config.yaml
n_layer: 24
d_model: 192
n_head: 6
n_kv_head: 2
head_dim: 32
d_mlp: 384
vocab_size: 8192
activation: "swiglu"
norm: "rmsnorm"
norm_place: "pre"
norm_eps: 1e-06
positions: "rope"
rope_base: 10000.0
rope_fraction: 1.0
qk_norm: false
attn_scale: 0.177
bias: "all"
tie_embeddings: true
parallel_block: false
init: "uniform"
init_std_qkv: 0.0334
init_std_o: 0.00482
init_std_up: 0.0334
init_std_down: 0.00341
optimizer: "adamw"
lr: 0.00166
beta1: 0.9
beta2: 0.95
weight_decay: 0.099
lr_head: 0.00573
grad_clip: 1.0
warmup_steps: 531
schedule: "wsd"
decay_fraction: 0.376
decay_shape: "pow"
final_lr_fraction: 0.1
batch_tokens: 16384
seq_len: 512
doc_mask: true
train_tokens: 166300000
steps: 10151
dataset: "wikipedia_en"
MLP neurons of a small language model. Each row is named by its layer, matrix (down: output weights) and neuron, and shows model dimensions 0-191. Each number is 128 + 32 x the weight over its row's rms, rounded and kept within 0 to 255. Numbers have three digits each. A neuron's up and down rows have the sign that makes its largest values positive.
After each neuron's rows, "fires before" lists the tokens most often just after its 100 highest values on Wikipedia text that the model never trained on.

L17.down159:155141118068131131162133173098094113082217121092163102080114108111195100175040137157159094103097136138171130117180172117129112169181154151107125105154115105098135078107117139148138080189122142161164132105162139148096102143091099090156124166059111098166116111139121148116141154132119156125128099136108189133131142138124137168149136124133172141102069101134106092162143168206101114174123136093173131163147148155149155096124161119106112101100120154084156084124122167157135142184165108097127089117139097165158078115131186147171159115144055199162066154051168100146075171109167093129
fires before: ")", " ("

L14.down102:120102130086095072095116080115154168143110159135080128127132074111108109090132123187103136082165189115078132099173139137146119139167143190127079120100100147123179159139136179177207083133149173084107130115126131104131144133191148114119059172170103120099139083080151126137087105153143163131100087106150129151102081143138151178088116131149091132052159153168059180105153113167125137099043158145083104126178131078085111119133121115104136107083150120155069084101150136153109175077167156137151078111131145142168124162082128125147154195136040111099141103117078109108148140139140124125
fires before: "{", "2", "[", "1", "d", "\\"

L15.down135:137160103145111111184155140145139096140115123077121180158197140124143169108205105050113086140125179118085128117154112212171180116153053099137115115085144083119154069106124094136059144139106181112100141152139094144144122136121123105174145091162080079108085152205096109115136110142129154175104107071179119141097163185145158087103216120095070198119145077117115103142142118098101144113167098121108109101152156122126111151123072081147146120145058171149107140080133126132136144075128135117136086128107100140096112115087084126155108088112100131096155113145138108070101130128095081091
fires before: "|", " 6", " 7", " 5", "law"

L21.down87:136079118092155138160139126209176156112115150153063144149103120105098119121177121196115131153143158140108153082192089162059143157138147161078107039113046133138128170123161159147183156102141059144119167130121085156185098099098167132143146109116129139154147088167124128111137114177159156138178128089143141156159089125117129122171132141154068100140192128154125117148060089155181181150097075163170136159218125096144101151100128103101141139102145101129136112111155180100158136109115093118118146117155148181142151122114160147135116190101163116140168174107110131212091100117093108124
fires before: ")", "C", "P"

L20.down326:094165102095207148113107107180110082132126138109135088080094078198104124109089103255138115131127129080144102106097104180166115084112118112124153184142091148095131130174106140098056094187083118140125164173101136103127178133128125088134171162097142121144109108131133125166132131121176118093127142149155076148134166113129146092101128175153144147078170089145157097119139175141118138135135123159080150148152175147135132111103148164136092139154203159128061118161095163131166135158162150111138069183072137149130094129134155139135111113125179116038181097130148153154150146111154122154
fires before: "-"

L20.down167:153142145105164144115146103163073137139117113127146187175139154065066139130100078131144111162126111124110170078126148124172101149105112164185111091128106172108124144189128130119063076103100134131131049116070138076139146117153159109105132197100152126107100089120162116119131147133147172152188154131188151115131129170114093156182138092088067055179118157154124109106154111136165142143163120161089145114177105103082136184153132078202132109096111098133082110138114145171094148132121160144139122101157158073143139171113153137146176165127108131219161051138185137153148145069088086131
fires before: " to", "d", "da", "–"

L18.down19:140100113133163167141086106193173098133133100141130126114163178119165135157176125249155111139159123074167098131098193134146159159110099097139195120057146160114139159127126162136229133172103128165098076116148110117131142133250137087092147135148152182102099124084116087096095098103100103124129083086106177094124112138149178098107153189106136129115123141137098142154132154153092179082184149121143127116091136147139120124134116103129102097095107102035164098105132114149135175112145112082136078132122163149125138087127067143127157117147110093126078124118143095077131110161111155126
fires before: "9", "6", "4", "8", "7", "11"

L19.down37:112138115125119134116105165111149166129132084111146127122135146130210121133137162105092092150142119105069105066169120083153178112124132079116151090139212125129118080038090098120135158181151131123123165119160158129116124139116129153141167128143114093064094135143131091073118086081091104160103135162126091121166136091169133158114121121138104088147170199168089115129142118113095098128136083189156087147097175111166098115092155109149119139135017128191177183166207112173139122127114151100146112091134064165128153119106070118076122127135208155155125128100166142055158119113120135151
fires before: "|"

L17.down91:133200174116090171084097157198130121085130152126114129103136088055143147144083109118128075138105139146124103132167070089195104163119125082178079104221111110104143097147141116120126087079045092129125111115125125116157093147153145140065113159139149109127132159114126155144099166130117136154154176086148190092186118171127095120158165134162130142128103135063133120077092133162198188160164141140103112109145105101108121129160150112116127110093163124038055100131154127075131104137173159076093091118089145172196110157129179138095143158134102146077125108089132108116115144149104111145
fires before: " a", "\n", "\n\n", " an"

L13.down207:062105113150111102170154140083136108111162102085126114149146116146112136118173138079147129118182111137126080077226147108137141104041177149115069134116199052114112133125169109169117104088078147118137128110080176206153135115076174126132072145149176137082140106101161127145150078117123131135105083113146145137115138080122135111109151171160135142133135110112051129150182061128159113116084188083150152122156195101110165108140083094098085134131109125147177097052173158134161094102196138096114155110143166131123171133125132150170157109151096135191114140133088132108131129146138165155
fires before: "{", " 3", "^", ".", " mi", "k"

L19.down205:133093139052099142124126106114166137125131131147144135131131119141156154164128102200215146184108149083157144173139114128078111090080148181069109119188156129123130145125158117143152094118129165079200180151091159118161141120142096092125127115124132129142144119062178101163143104125116127102135143091114117141118057127145096129106134093122157112138153078123150115101142128084086102088172145137088095126091075171087091142139133134142128137201103145145062160101022106146127107129136158127173175117092172078184101126152064089142215146132117099077173130132101139138077102159136151203
fires before: "-"

L5.down173:150130094114111083101129019072112119108138121142128175057151146107151137167098086192140143108160064111121170157160206152182136133076107121134077165126128144106185091099153142167028155145069061115173106156164113110145140127117145121146157094136130144083160072080159146125105218182136161135086173143172131127133136119154138170107169133122081079115132137156093173150133113106155127181107163089163147132110128164133118155143136134121122182123135092126145177112152123139157109163183074154107150095129120141126148109157094157087115128169125102145125107097151165108099109197088090121
fires before: " |", " (", ",", "."

L10.down41:171159099133144136116145136138168176147153138114116111125140111175168153052074136156121156099112138141061145128141149110187153137151067118147107097167125132141127145105103116170206130105101154179104208155079136138129148130077172045130153149124126109140074133159128120097136113191138127123090137181106083109139125102150106171149175195147073131111149165141170094105144143133110082091126107119087130123129088166088168199153101104150119062104158185181122117085209106110140122151124204134109113116123165086159103157148130166049119107102132134099044123123099153138132120146080133172
fires before: "|"

L5.down224:095145126103134117104003088081182163096124107118101128134142119148153162125165162192154100103123087123067122109148142186140103111153104151154167099089105149143067102126177143144180111111133107177128106093151110161159112121164148117151146189051108106116181154175142090126076146165130126117131163093099127142135104083131120158124088150139156098133123074149108098155091107136150095122128095155090111135069124145152131206081043117168112183098133131133114117155092141160115162093145144108167170110153092159143157133110077068100170112073088116105048147087142107148134154100121113196
fires before: "|", "-"

L19.down172:151102125151105113120163142171127140104093111072120125159137145086149119075094104085162131127097128138142055109132102098130156067150178130154108132093102137143063139135086145138179050090112149141156128114115088103151125138000170079147163107151136113108121167151120117164170119136135173168149171122139114112071102083115198133126140147155124173077156084115164110112076211147111125156122099133122123113129096130115149108067131144144140142154113118118127115124067143110058139058082157125073212151111124106154123172136131096126085152134122167091115097079130156132070149168109097110
fires before: "|"